Part of a small language model's weights: tied embeddings.
MLP neurons of a small language model. Each row is named by its layer, matrix (gate and up: input weights) and neuron, and shows model dimensions 0-127. Each number is 500 + 25 x the weight over its row's rms, rounded and kept within 0 to 999. Numbers have three digits each. A neuron's up and down rows have the sign that makes its largest values positive.
After each neuron's rows, "fires on" lists the tokens most often at its 100 highest values on Wikipedia text that the model never trained on.

L4.gate412:504507515489477520512468500495518480542534525501505495561486488501489535539526496494510493519529538488514500476474502447462511530489540485543545543497493525511518526503521473508516506494554540492539520484500569471502539469541499490519491513480486509501515547537499509480457505535521478472522476469523454477488501515501525480529524509529494519513495464528479540470517483515526539539528
L4.up412:517513502478472524489502504488505508531504517490508495524474467492447504483510497506504470543515493509539491511469530444514518502492493451515522528476527507470535496513498529492544524492484549520510547501517498470498529478511549503515531514421507519472523546507473537478466512509511447461486512509472503486493485477499546460546501526505471482524503491481482517518483455545492538481540
fires on: "if"

L6.gate279:494483529499530498490483514481479461523494546514487525498514473503526502503483529529502492500478480479457462511495526496485514494467506462506517495518449529513530517467529468470515519455485490513496445522471517502498448491471507514488530494469515456528488490473535491520502508485532461541481458489526499518491491495505546467493496496495492500512495520518516483513520504528489516444477
L6.up279:529520496507527472486527492522470485540488489501446552527519503533504547497520501493531489518510474524485486507500520500497471461464507439504530497551443498510470500495495488479504493482501535517503491515475489528543511501492495503508541498497510476465533497495474492526493554516510476512465488543510549502475489458479509534502497504499512537530469496489520472543527505506518493496484
fires on: "s", "ed", "ic", "'s", "ack"

L4.gate495:506531522512471471500527475523476502507529513500525464512468508537543526509481499523496474477515492486513432517535535497520500506533531467508524483501460530554481515487493491475546492477500526502481485455478503480481479546471494498519540512511478490459475489499478526546533495495525463537462485487512508547534467478540519533529436473516487525504512497480482474512495510497508535527492
L4.up495:524489486507511516476485538537498475452526520503506499489462463526503518514546523474537531509513472510550509491459510465492512539479557448522477508455489542499515507512500490537509518476474475504466507519452493519486487519484520457503530495504490526462460499514468489510527543459468495490489528504497503493463500470518518483517475480534503527533522508500515511477511490476490466516531
fires on: " res", " ac", " inc", " Res", " ev"

L4.gate420:541528525472495505505521530497490488496501541520514486493485499489538479499519483500494481534534576487538524494515471492483463464519545525489493507531495449443470517457533481510503496493507516501511470544462492463493513525500500527509499485559510491501510497536520539482512520445477515489518477518485497516472518513550522528463515514534526508483508538508473507510478508565535507478527
L4.up420:503544483520518539470561451493530550482510514529536492516529529425483490502486547542481468528516513499531479519515516481504443482546545496496490524466509485472490502512530500494460493511513520477496492519473487466486490478496505510483537472529484475514503493529488498477507519491476505499497495529523472457508532496494517516449520521485531498478484527530498518535459465496490501483530
fires on: "t", ",", "a", "h", " D", "R"

L3.gate309:505524488530542520483502506430522511531518495494542557521465470521529460511462481506515513457474473455456495524491445508536494506511507475510500489482504508506480492472514481483508458502519566553545476507491513491452510484472519499488471514485468468504493527523470498509510489488512516478522482477533511514514502525509531479483530521520499491481486495489527513542506524479489487501461
L3.up309:481516506491498516457494496521500518529475524519552495508503522476523476521489517482518544476469499440490498503501526510519522529464531511484485509524472500543494513524558464536499507503520478536534514551472495491520508537533529515507478483546534520493527513533467529522521512474487491502448523512503449507532503522471512524539501540473542480483496469541515475553497507523474468516549
fires on: "umb", " serv", "erg", "app", "omb"

L6.gate133:505490468504484515517476547463480495520467544454508500535523507499451499538477486488504485567520460498554511491483487468482495482496501459536473487501477476445523488484472489484509509508517505498524461480490556514473499484498496507511505500524524524510543511497519486528501459499511476504523504534506518526521535539516502488561495517514494486515512503518508500498513493491494537502500
L6.up133:496510489440530481467535502532517522483522492492531488519471521520505533546539539479454483505476535477520490515497531504504504503508481511482487503493535499515503535479507466448483493497530498504515505491524461554504526486492500496513518475501524490522511493473470490534474472484476473502525494488504466501527510477462504524518485516512536522527536505477521582484468473550482537502504
fires on: "ut", "in", "and", "an", "ain", "uss"

L3.gate66:456549481468485463528537492509451475512495492503533539485530530492489511503493492432474470513503502487529492492543491516514510485504479514482533485477479513513479484455529502493522532447521531499483498522508496507506469481504499519478519499483480497445510536505474496519505494503480501504503471503523550505484514475514512464510471508516527486522450510485494420513531514520511528536532
L3.up66:488427532518510480502518520507475475502493499480479533475481535477494487474554486499506524525479487521535487478497472497484498542481536448510504509546514521497469471510518518532494459503545486516484549497501503489547466494472492475523488488508530500468484514461474552540504487455495527511541518492484483458526489500533508510513445504536520484509451532520451490487495516499506525476489
fires on: " re", " co", " Re", " Co"

L4.gate458:463505524455509540487516483492465466499487518519508490480514533516488504496546516464460487520511554498501533503484481515489508511498516540501490509541473498502465551527453474492439519487498492449475528480537512503517504488506530463510527512499481500497466511541579540498474472509519496534520498506487522534496541502506480477500501437536520496557495482481536499514481490473478505485523
L4.up458:538502542498515531535528515504491492518477534483525523477479536527473462464482489468492516542497518490517504502520568441516536553505522509522527554507510516478504524490523493491505540503543506481505522537425500516512468554517467464468509491484493508513470487454529536454519469538515496487476486502517496496521493500512519494510492526484513516468487525492478482459463524497451473516548
fires on: " inv", " Pal", " arr", " San", " ex", " repl"

L4.gate64:482541504503494520533502513474471494494484514547444465471481482480531544499524524466494546478517489497482463492556556512499530523527549514499516519453465517537520506486526460470507484505524499504493511523508463482499553483466459495524502493468473516504509503505488497471492488540524523505538511484468523491478463489522506505416568492547537561527513529537498462524521504495500489461529
L4.up64:497478526484532484469511522455480528464501474511469504580497523473535512465496515542524506468469534474466529471524528450522522509533476541456517542477524485504493527541512515477496530489528483498538525516503481538540476524473488522509522512519482490523473478443485491513513485493543510480483484483539481521518554463488474496515489495454497446493487469499485545521491486487510485496515
fires on: " St", " term", "St", "J"

L3.gate124:507537531494492511520478499512473491502486532491496499531476541544504497475472478499516499518489499538512521498469471540451501483478502452561557495541521446493527512522511471509463471488527498523501451490539504499512486508459476495516445485489504493503462470495497491489471517522509511480480513461502525516460501472495532538507493501496450497482490519511486558482486510487536469528455
L3.up124:479471512499508470508473523462469482467495450480493548500514515518501476497495481493507559453494463515516537472514477505487478509484529559541515510508483482480457505497495536525503505513522523537515504517470470483489498487493460486488507516492495509505521450458494499559490505502487483472480497450466496507486468474493484531527483503482479495519472502482538491522519465521508502510460
fires on: " k", " m", " sim", " inst", " km", " gu"

L4.gate418:439487480496537484524522474511486522484551479519461553480545474515494500527516502518500482501487490477479464464516502496452530508546529498501519481501531535480492478525529494511493525483472514513524521481502569522532481497505516494506501483505444505491501555549471507521503508527493519496511478489491528502545470455505468554520462447514508456472511572516492526531497492502469454486500
L4.up418:478476517501546487474477463475506485473534447533456503480468511496474469509541512517498496495517474520506528463509520478472499461517478501507500506517468539495521467509486510529488511487511516532529464492503492518500478496514527523482503518468503498534457489529489519554476474519494483489456443447518530503497456505470456538537480461552489478502512533465521475454505506509500512565516
fires on: "ock", " ro", "oot", " line", "ack"

L6.gate125:469518490507538504492520512522494474537488527531543526450511494472491528524525499561517488454495504451482484504471497495479505497526507505515478518500528471506448484508486495464477474480578545508527517505572450471447506493488502550494525497483486458511478520525460492481438501519489555529515481515495482498464472441534483452445517495499486497502496479484499502476500456522513496468520
L6.up125:514486538493532505465515529498520512539482491524547531493492516494526522582468518512526542506525520515462529509526504533505539474533471500470511510553496486469471455453503495507535493492536502527488469510497495508476513517529509481497470540518479485544479462555498502476472483488519517541504499489484480502530502479533494494480478529512508561455513491494502458511564520466481485510537
fires on: "born", ",", " born", " died", " located", " on"

L6.gate434:504473457461546528495494492484476514450523564493529506491490477487513538473488522467485519506519493530464501460515528513460509476492510477451532518545500554525498497493461521486499476501499525463490527492455529502502549519548540512509477497505508539482531517505538474480524490531487523478516527508506468536534488462489487502521513505513465522521490502493488533498530463446526528483507
L6.up434:506540479490482547500499500494509473488494534518534483492498545557441467467532507533547483493489495506529479483484508465492533509530535462478475508495446473519529524509506548525538496542519523502516488472521523491482508508477488454515522488447508508503538497521477467474486515496502465504521557516517493540515509533538517550491513467479501533491496487459475499511470493478543493498479
fires on: "if", "for", "v", "g", "iv", "sp"

L6.gate77:544528464545513470512543539501515522511506491475476473471462494435524514448515504491472446498530480516503501490474526527461524497493507499531508499517495476497470460510534487500507509453508518516467521540490502488508520441488526453461485479521508505518542529507466489517525517484476516483530532517472538511501512504491479538505476551480510510462486488525497494533480453535513521494511
L6.up77:500449499505462493530484469504505530512569494489511482499505544464492527489490500496479487525503527507470449515540516520480523512527485484490510506491510494508491497476473507520488513549460494501521506505502460501542503480527472502465507491515432500493487551505495482542473505507509448493505538513481485506470517494497525560556458451523496487515543537511449538517466503480508513476521
fires on: "ang", "al", "ar", "t", "h", "o"

L6.gate418:439496496488532464537482509528531494503516462501492473505503509485527505487498531481492467503515460529457486495518533518518476448489514497479504497524527537499494504468480485467470486508501533510536517529488469559537528495459546501515452506440482489493492488504483488504535507533482495498505489471488487502508479497508433518526529542550511475461507492568497524507485496483495494476473
L6.up418:521518493475535515558477481512505530477496481528511475475505456517517494480541501473489452522555486519508464493511542529525514457519526537534516479538520518530479506512527475534463519522490511500546484467503510532496561494473507488514526464436519473504515444469492521496511465522473496555483496458461494519494462540497452493528455488492504482481505503486527465479472466519534487499538
fires on: " ro", "erg", " bus", "oot"

L3.gate428:493469504448519519526526498493457518515464478515478530463496468500531493500501533496490534459470488484491501531503509516506498504504525462470494551522498477471454480494437527421488491532511458523481499496501506518496535479493499548473512525457519478511478513480483509504473542461490514507502440485549507469462466513503500493524514510490502529466532488503501469469495476477534506498483
L3.up428:500453541511524538514447518482490488471494508500493526522457485468503466467493489515528460457476501497480510521538501520529485477525521469493488519485503522492483476525512494542528555512476474501441495498516450513541523462517526554454515497489502502525500544496488477533509514458528502499519495453489494453515485489501495531566516509529483545495501489509511476502515492477488508476522
fires on: "se", "ext", " first", " First", "so", "irst"

L4.gate184:473501493438505453473533494519498484488503512488474583498528507494476505521536436487501521494506502487481523504492541462477505470497503530497496453535447522502535489508508465471547479495471512418496473499457512515481500494481465467509469506497462515475480496526521495500527486549546513517483549455511509479507474462491502491505480523500513467475471479501526512492524518467512482500514
L4.up184:470490494427511512494506459458536513472469518479491522471509486456487529494468487509510545455513519505468513518506499544488507553495481507448505495520503520527538516527490519506554508490476479479457488488456504515458517510498460472489497515509512515475487498497538501491501492502521496479489512489503485488491505455523532469507472477472504508505493491517485545492537546510529508516545
fires on: " pr", " Pr", "pr"

L4.gate405:443456502469518520502534492486446530560488500489480532514518502486489522498519462464465517483496510475509490481532539493494501535482468508502468500512474505515531507494494529515471507450514513540540503491486511508466516450502480529521481477462506530491490504526520536474512534475571466493494483491495505493496481506520495543486526476507486498483439462496488480512544489466531448530504
L4.up405:475477590507510514476514472516470485504509484523500515470474499565479485535506485504460480498479565525498517482488506487466520531531512522482483464466496485502502481527486531538486512506505491525514455495467493467508468521553503499486522501494490499492528523492534519473475468501540539515533513463500495484470473520476539520509518496517496500510496486524525513495528531478538496443572
fires on: "-c", " ex", "iz", " st", " c", "ol"

L6.gate63:510536467516478513494510514499568502481482548492519491515523514545525504521501501487520546471509517445498518551503500505511476501509548473495496475488466478472558526464432526493495537477501531506505479472500518538495528519502474500490479506495486487551485462504546496475472492501520531550528503543527494503490501501443487527486515519531472498465506524508499494499503521513482522513496
L6.up63:513488515484501479485451523480501511476521552484520480496522510518496523499520498509516509494551511480529495515516509503480510526532524425529443494462478520487546535497501546537480473511485462454490516504498504526493487531520436497473521488493467471522539490477481456531491461512511499526514536516496521473493469532478476567488468540524516503526513502495480538499480552496477508545487
fires on: "ess", " sy", "p", "y", "ag", "k"

L3.gate89:474513525495512515554492511473472517535517497521485511496493520483490523492508471525513538482507546513488525521496511479474527508531465503512508539501479560510491523504559454549497485499504554512534490537528455490478494466503501472473516510527524521434489509514494476513448492490493497511520466477484558497458456483504541512521501524532470491468530483475501485458498479519478515496511
L3.up89:497463498479518488533531472496459499500479542468470492521558508501497471516532477477519511449493481491454455499485479487475513517564546502536488492487515529498490479510493507551491515475516532510553513513520466518473475532534479520523518492484488490542514492462539505520486504542511509485534491499486540552495510501537525508509508510480533463538536462464494507488523505508519502491488
fires on: " ex", " re", " ph"

L6.gate212:534493480490518532515478451436464528486477472515473529455488516508482484520499479507466508490532524492427469501470496504476458502489477481536527509494482502495481513485473464438538516497468515480534474506535504499492493463497455466484456537533519514533500484521458513483505511491498504499511500508517497496514533528506507514503471522507514513467466517524510474498560465526541548524481
L6.up212:511510511504510536540482498485548494473485484487462537464506506434548503503483529562483526531534570514457513496561478515515536468496540488522459466510515511482500475496512478469523490498498527500472478513545477509465479522457495528550487549505460488505536518564482481496542480472515519529502494488510474539532492498505476495519485526507475492517501524504475436473507494493508473529459
fires on: " is", "ank", "ans", " was", "an"

L6.gate502:472530454481521488478497539508479456490500554488514475530489531534511484538530473515476501507474501509518528494444493480514541478476495507512552512492473467533499508535515486490526494500549493479502504492485541510458476527466498502437483490486538520481553484506463485489499502498508487577516494515490491486517523515507484503508474500489495490483524533497502557508503456522531527515515
L6.up502:509560539447473499505453543519487486504479507551525494517524490501485471499520502494470466515489477496488514521485530429494498505486494523498473549475543496477478551498490473459492511486488477559497494522547484532494535491494543470545505502503474484488516526485502508483469545519513510457479497503551442471514467488498502515514563465452476510527504505524490488495497475507507509532492
fires on: "e", "g", "omin", "eg", "b", "if"

L6.gate316:500505514516490513469494493474517486505492514501562495501512526510484466475530455529492516483480508478530529485503486532551495483490524501531460519528512512482483482523482500509493448488472473470528467496486503504479514497473476464452492537514506506485484510514508496494471510545481543530501521489525510508503507535520495521466509488497530481509526517516538514487526516516464484557513
L6.up316:503480497465552495487498489520503470492502477487532495505493514526439487522482461497496509506508501509496472538527514472504475501486486506504434478557472501512470479511528468514458543489467512528485543476514475546532538480499495513522515467514493472489551489469529509511482485497523535475534523494491462531484480450505517536471530540494500549549476478500506485537486520508480489526529
fires on: "ent", "ong", "ther", "oun", "ian", "W"

L4.gate346:479468519546452492506559453526437470538507486507525508514447503512482516523527510485439473465523508481530480512485491510508510517537505510539493504488466520535472528552484480538510512483482514492525484485463514465479462494488471468458480454474510540468484527474459543512461481493484526532520490461480518548509478507485499481472472459509529461518479499492529524526525491531495489514529
L4.up346:507489546464481526515499503491498429563527542501501537472473524498495505504520508452509485499498471467478482486514497480482510516497505515503507518492466574514517545479508463483527484474507484492529511496475494516452530495537456476457475480476498480486503480509513512441500475492478535503509530530502507460553511495481499471501468474472524509477516527512539456459494481470538470490479
fires on: " ex", " res"

L4.gate258:488482491529496485501513507467450435511519508529509539519520515489506483527505477469486465443490537487517492469525514472483487473496494502457541517499472531471476472497484494520526487503500511521519517503450456515478504457524510499484497509497486533484507482521543476471489448441484525537537502448496533465522525467514533528491500523499493486464526481505554495452519499492497476515551
L4.up258:506497489515471537499483518483503514535517461459475504451476516476497477486524489520495478479496534477442483501465544478461489505469524411463515540527451521510477494528477526512492496493534482507525495519497456450480549496540476458480518502510468500505526505489512537510484493483499534496514517450491530495472523481506533541467514495565510478494459511514538486484537497474495480475508
fires on: " ex"

L3.gate363:461473507393489481486484498495475504531479478532548507495479481511494460479496486516498506499498530490514513523474511485523471507504502521512470532527511509497501481529488530494502501519522518504528498489526480496445493471516453523492513520533465504491433508539519561500503522515512516465463459514471508518516465509517482475535481479520509497527519504494516506513503477501528483494489
L3.up363:515486453477530500481516501500500464486483528510546488493509516489481491492512527495518510549517470506520535501479500490492480512514486496539458514483503496506531482487500506463475444479508516479521518516509511494488483445467499521515532492513464508508515509514515561515523507473534456485485516459461510525458514556535500477476510494477480523514492497483438510526499436545506466519498
fires on: " Car", "mer", " car", " Cal", " Har", "(s"

L3.gate36:502471523533521515490493511482552544474499506507460461483494494485559515562468494522488489505483493453482511505505492528514536581477484505517510523464510505454484470485475503508507532510532500475507486475508547428498502537493477495497482518507479522522488495498495511512484556459531493508490505504533501518468499533468499438489484494547507455534510475492499506537485525500469500491455
L3.up36:495465548511506484480484503487547484474492482528477474495470538528539514526483498529479463539518491465476526477529491536515465536490509522534506553483533514538490431483497474533515512527494497475466505495472478476518524527479465539471510493523477518482453506506481506494480540492525500483511504498514524523438497519507495442481484554491523455496535502518523497541497515488516487496521
fires on: "O", "E", " act", "view", "T"

L6.gate256:509453480454518519520458496453553480535538519544519439501539449528472512490531517551478463462491505470510478504497497473511469514492503498495484493493515528470475467494470479486463514488499486508455508515510496488503493463478507484525481530486484486478439523492495489485492506546526498493513548439522485479510538485502471530495515526493516488485471489489517488473460490509512510495514
L6.up256:516469488468489510509487496499490485497530493531514517548507461524490501491504542550463497482516502454523538454506486481496449499506485457550475538532477504485495477479506474459477514460510514505487509531477489483474495438499467497495513566529541448462474502468474498525482486460510476483491519480525474499480548447477492510489550517507510473492457463485496484481473519523505513509497
fires on: " not", "es", "t", "p", "ust", "ot"

L3.gate174:490517506480522522478508476472485490504532519530476561484502533502533500515488475463500529494489516504500477476490543496570462537486492518478521471533528486513435494510523524477515511502515560480531525476489507481488488491512492494502483525516505488500495554505469481546524496465457480512519461471523475452520479483505539485550501479517481516515476490517463497544489518504482471486461
L3.up174:516474506492537507494549481492464487553512525530506494508500483505515519480488449489513515491485522493512501499505488528454501530478502520460479475533472483499480524498506529519459526475515479497516526550519510509535503489535529503450543485536505539521507497489513508439499506494509521523470492495469483492541513516470483514526454537532473480471452496517545479551519491495501517488482
fires on: " co", " Co", " Go", "co", "ox", "lo"

L4.gate402:475506519503507511517471497450490476477471510462575566504532496453490472497497483530483524514491548503513538527512512469503516485489521478456518493486499521505536515452510498535488525503501515515473481521527488508504480481503505488473479543490501505495491549490486530467483465491495501506512540498467509530547493512553489529489466477476556493526499505517525508503480500503528548443500
L4.up402:509474468549466506556477470487504458489468528497506531482495512494474490478540501494485547476486526502493532505517518494489492553499513545516465522522465506548533516538508479475499478454515504488511495464510483529538499486529495491487484524499503494460558490438486520498489524506476504516522508464449517510529454510523444541538506541520503555505495538531513488465508497515562483504503
fires on: "es", "s", "ains"

L6.gate260:491535516513505535499501487508462510477492483523498505456488475503506486509527493510495499532513436533522473493513498485504545542520492497537485508440512496498511486511529470455504527498520506518499460481502529485470525526496496552490507466461468488475562519446488468490509524481500500483503461489467499533479470529532507475502525469468487448518464511508493465476472493468523505514526
L6.up260:542492520465485486539461553498534510512463484476505495496433527530543488501532489504493497438492524481508524500546513464514484464490488526523487493532528484499520477481501515479531463504529512486479501506515487520513457471484491468498520446502469465526555505538480498501508537497525503487475502491513516493510498513502490545511509488492497461484478539511512518547551500488508556482505
fires on: " o", "ra", " comp", " y", "-y"

L4.gate35:480500495449517559507482525451498465488505539507513489502511481468443512505485487547498523450488531471526501451503539507536467508532545528475487513522525482496522520475552514512461469450461505529469502528549514541515490507451518458504503482495483506498529486477520546489510531526494486507521510488495457481494504516521480522540489517500501509521514495512504478507507473574512530494495
L4.up35:486473500514514528504505499532493511536507527456514525520502513495449523487457540542490462462507495497549513452516542505509465489497541498477482516544510475530519556430533486515491473472499521515492486516543453550506496482432488505471508494518501488497529461457471493482501509478466510488484523492480489461523511510517496552505483535497472499502523520501499514496474494527530515487475
fires on: "es", "ies", "its"

L4.gate4:518475489458497523510495501513514498514482533496520490467534522490494511487480526541535515512509517537559515527526509470519452506516540555538520509524509492495526492541499499521465490500489500456512530490482493515486506473482463465477515518508497525516536507548487513464506465482498522499467450479479524501537476481530498534509533500547475509472465476481465504518506461530505520481486
L4.up4:489479520483473527477511528500500474511459546482479490455523448475494504457463538478531499508479484547477535539466534496525498506542460557481493514511506460490491497513495477484512482528502499490502540494486439471460471504505490518476478489508501526501521520521558508475514498467551515528509490485494509509474463499483525518506533480482514462456462478504474520520497500538468495514467
fires on: "oy", " car", " Mich", " Car", "',", ":"

L3.gate95:479494515531494465537529494474522550553483512506460548495538491519506535469500497513481548466486466468509505502501530462539530533494501529520501524431511463466490490509478546496487489459475487458482519526470478456528506552485508510475495493504476480459506517489524518508527547493551511539549492480484533478554494497447495506514509504527491514499450492553514495493492513523479524509476
L3.up95:515437453497493455520498519507466527443489523518460511467489535531456526514525493532501538510499506456526463473507484518515462465453425521503490467498523479529517490515505555493481473522498489494473512448485523496509521514524478516533493508526513507487501535464502534476488487494483495527508509513510514490462490521524516462479489475467490508452535464510479503484456494475510500525489
fires on: " s", " S", "S", " m", " d"

L4.gate120:477479475475524483482548461511553485499481498551492495504493463514489542493552502472462493502484547465519467532471567498517534506509460504483509504513465520445492488505502506513519500494505466491498516507469499511454522511480504441521491475496533538498440499511558513454517509550489510507522478517493488530513452475507497493490494507518509538523496512506483514469491480489500469489481
L4.up120:510456502473543478467537505493528498491491482521479514512515438490488500487528505490476506514493529505490517527483494525528499485487462453486477506468465510496543500482516495532504511495481467483485489534448503528441536516500526475444481476508455505503444515551516498454509454534492527508456478530477492545503476479497526500520497525516489521546524492493517515483485513482514464457525
fires on: " pr", "R", " l", " Pr"

L4.gate147:509500533482480501455509500517490486466508500521515519501512511570498513508483459466508529516451553503491534521463522498492546561521478474525516473472472535501479524476505483512485517499460500531465506509533507526460505541525475498500534523465458497475532481522481471486477501441529502470498476502490483513538468486515528478510490515547532553519481479493539504466494475491517532488497
L4.up147:512479499489491508509454460493533439501480488503533461447519504505467494512532490525476494545518476474474528512537502486473474473487496492519487504436542510462542502486525515482494519508470480540497548524499506491466508524517535486476509493507508499524520530489494514456513534460553527504513487498472488498475489537536516479529476491532523492514489540493469502462460465450529511481563
fires on: " =\n\n", " inc", " ext", ".\n\n", "--"

L4.gate350:487553510452520504437513503516492525490516488513544485487527458512532501507468525500523467448529497475494471496528494519493507461519499474529538500490503505500470533504520461560510484504508559482477488523478509486498482539463474489453542509496478460508539492527463486502494527454540487516525450517517481526506530508541487502472525510524493519472474489503482516512505499536513541520506
L4.up350:520496517512522501453463518465501478524495525487511553498492529454446466492479479546495520482536428511516492501464505502480481558508511482490504524469502487480482523504522499482497510511502463518531494504502516508481508473482498552514482486467488514452499554512487484514434473463457505510467516513495551483510490524484533541488525447505516487556466492510537498508493534522481491541511
fires on: "arn", "umb", "uc", " serv", "omb", "amb"

L4.gate98:461474457520499481477485476575475441464455532522501515449487501539499519485485511514536497486487508478474516495491518503510459538424468517516483526483517477522516534505518516455474511503507514523446516492489497524526522462522473468506525465492516461526515509512479479487514522481480504477501534477462523512501482476467523549486500550487492471514467501491483480511515479497524487521514
L4.up98:474471479475531479462526508497540533495506529516529455454470477512542476523431484476495504482502463517470515508542494453498465506466502457484478534507491479509511492475533486426495497461497504502495472506485459590519507483510488454523504507480518501496519485499485496485487508495476507516509501466503529514476582477515513502481496478501558521483491530501496507459487526534469499483500
fires on: " S"

L6.gate278:517472533521509496517480518502507509495520491490474508530508479519492530541501502479488480523481433505490493507445521493478476482449576484499518505503460480499465506459514490498544493485521477501529514520475501464511562537512514515505464496493516525515521454490493496481486457439515490527538493503524499524498496497510485468473475520446438520511510502470480507519500555524512508494494
L6.up278:517514514469494495490521499490466555516446482504474515527504504541547511541546476526499508514509517515517505523467495504477518466476521493514557475519515491498523478521525494477508485449535500481486532498467470472473547493465494507538537486487461484505486516507457501487491494511491477512525507476508496511484463474499443525484457550507476485458491477476521518556473488492463500446485
fires on: "ut", "ig", "an", "am", "ome"

L4.gate274:488506497512492464518448467499477497501504506532501510525463487494503508495539539484510530421470490489493518516536559497500521507531529508468534504539481500501507497519545494533549494536530513530495488520514524472486475496480527471514474505472506508520501496505519482470537523494516515503450511474495474460518517490507526488492501497535525487470527525486501488480481526531511540476502
L4.up274:501508526497498478518494514535495526512546537525477529541477492490517518537524538498488510453504474502474529509535563508496497490488540477461518537527479529465469473495503492516533523529511494492472489574479465511508506473508510503480475506489480492487504502459532458508494534503543532532484483508511494515494543502503550503521504482477493497511568494504510462465519512526499506490491
fires on: " St", "St"

L4.gate324:497492507513498517484531527491462440495449525461530518505489492509534512497540482484454451499485518468523501430482499472509516476546502536491491472494488455516529509523469499523477471499499516505517502470486475501528480545522521480449522514493476545496503493525486512520461458527505475498502480485506448524512496495481506486495495489504508520542468495483514535507499498515556501505543
L4.up324:499505503461482556538505482444484542515466492491481461518519524499468501502481553480527529498497490497507480492487512453524504504508508506463500515498489475478467457516493466430481478500485500479524508513538502528445514509491518517498497468508469498526516532487495545507493495443509517483504551493531533516500469494532453496512490447493490456497510519487479485495494481480461555503495
fires on: "oci", "andid", " educ", " med", " Med", "iter"

L3.gate202:511471476490476541487484492501509491506518477527480516535526515515461538532546503486484547485548490506496467504526520528501499506454495477496517499491481487473461501478434493441552478498487527485506503508487464432467492473517532522512516531472466462453472510515499505488450464490479495493511518497520515462484527515474491497506512509522482524488490532521445524457519509491522502482473
L3.up202:511497519478525554519517474499495523538492517560483499533498489525517539537504473479509470499514526493512471498513548470488521540508473503488511489530479491442494509516500534497523509555495506470468484529469498432464500495481523511486486473473511472504503498506491476520466499527498489494483514540453530442501518535477471485541502514519500510516473547519449482523568456513493500515511
fires on: " play", " At", " Go", "wo", " Play", "lo"

L3.gate286:491457503493514501505490471534451522531478493499490529474498518519510538505503492494491487487473493521499486512504487472492549506478463503537471499524510492510525540506517514452451506479505514491443516518482506499463521487483494477527522473473564499492507496487512498496506514538505526530512470475462481473522484496483511509507469480529497480514475541493565534516475495493516563545476
L3.up286:519510499437505482531546513536475547522509525472476479458472483485501525502429480522478491476507464506519517484432564485531510517463460513496517509485494484499522522503483527472474538439513505535490522505503466522508563492532508511497479461464498511476517478535489459517495489510517549578530495521494513501523497513499521531523502486508502495485487510541533504559475500504509514539512
fires on: "S", " S", "-S"

L4.gate13:485500471526530496486502542485514481478500471532496534543540504478506498478520447494485494532458486459471477452474529452479497494556529504496517501527509475476449527502460525540518531471480458493496476494488485491510450512489539499526455510446419535491447531512508503510508512533487524504506489466513465503463486499528480503491500493480524496506502460513486523512494487509502475506486
L4.up13:476457506499493529495520448508488504487538498468481513516465491513473514505488529493501523461480483531505464485480519515509487517528494506495533525477514529513526499504528539469486461470510499559496477462522493464535516473511480511531485478537520478521534482503492468497531542498485477484473505465503448482508547512498495506492502496530464509467491500461541503523509512531538511528478
fires on: " ", "es", "3", "e", "."

L3.gate257:504466514471545512477510505519492485478476541526535490519489473497491494516496484481499528530488479441479460520498472522511506480489499492557521498500546472485478521515470538486567511508510542471488487505505427517465480492466531508517512529504482478551497499535442532527486472512541459532490497478525505512495504531493506472510487459497491507526510463509505492536542529485489507485487
L3.up257:448467457476471476473495524483525487504499525507520532531518452520491477478479511487479510550488471538549482478462475481498499487465485496519503522519504512476486512500498499493482513487520504505471538480504501490526501488456458494481440515470490506495526488478504503475491428500544511498529537515520522472496508517554492538451455459516491473484491474495461529517497521497493510477458
fires on: " new", "=", " sing", " gen", " deb", " short"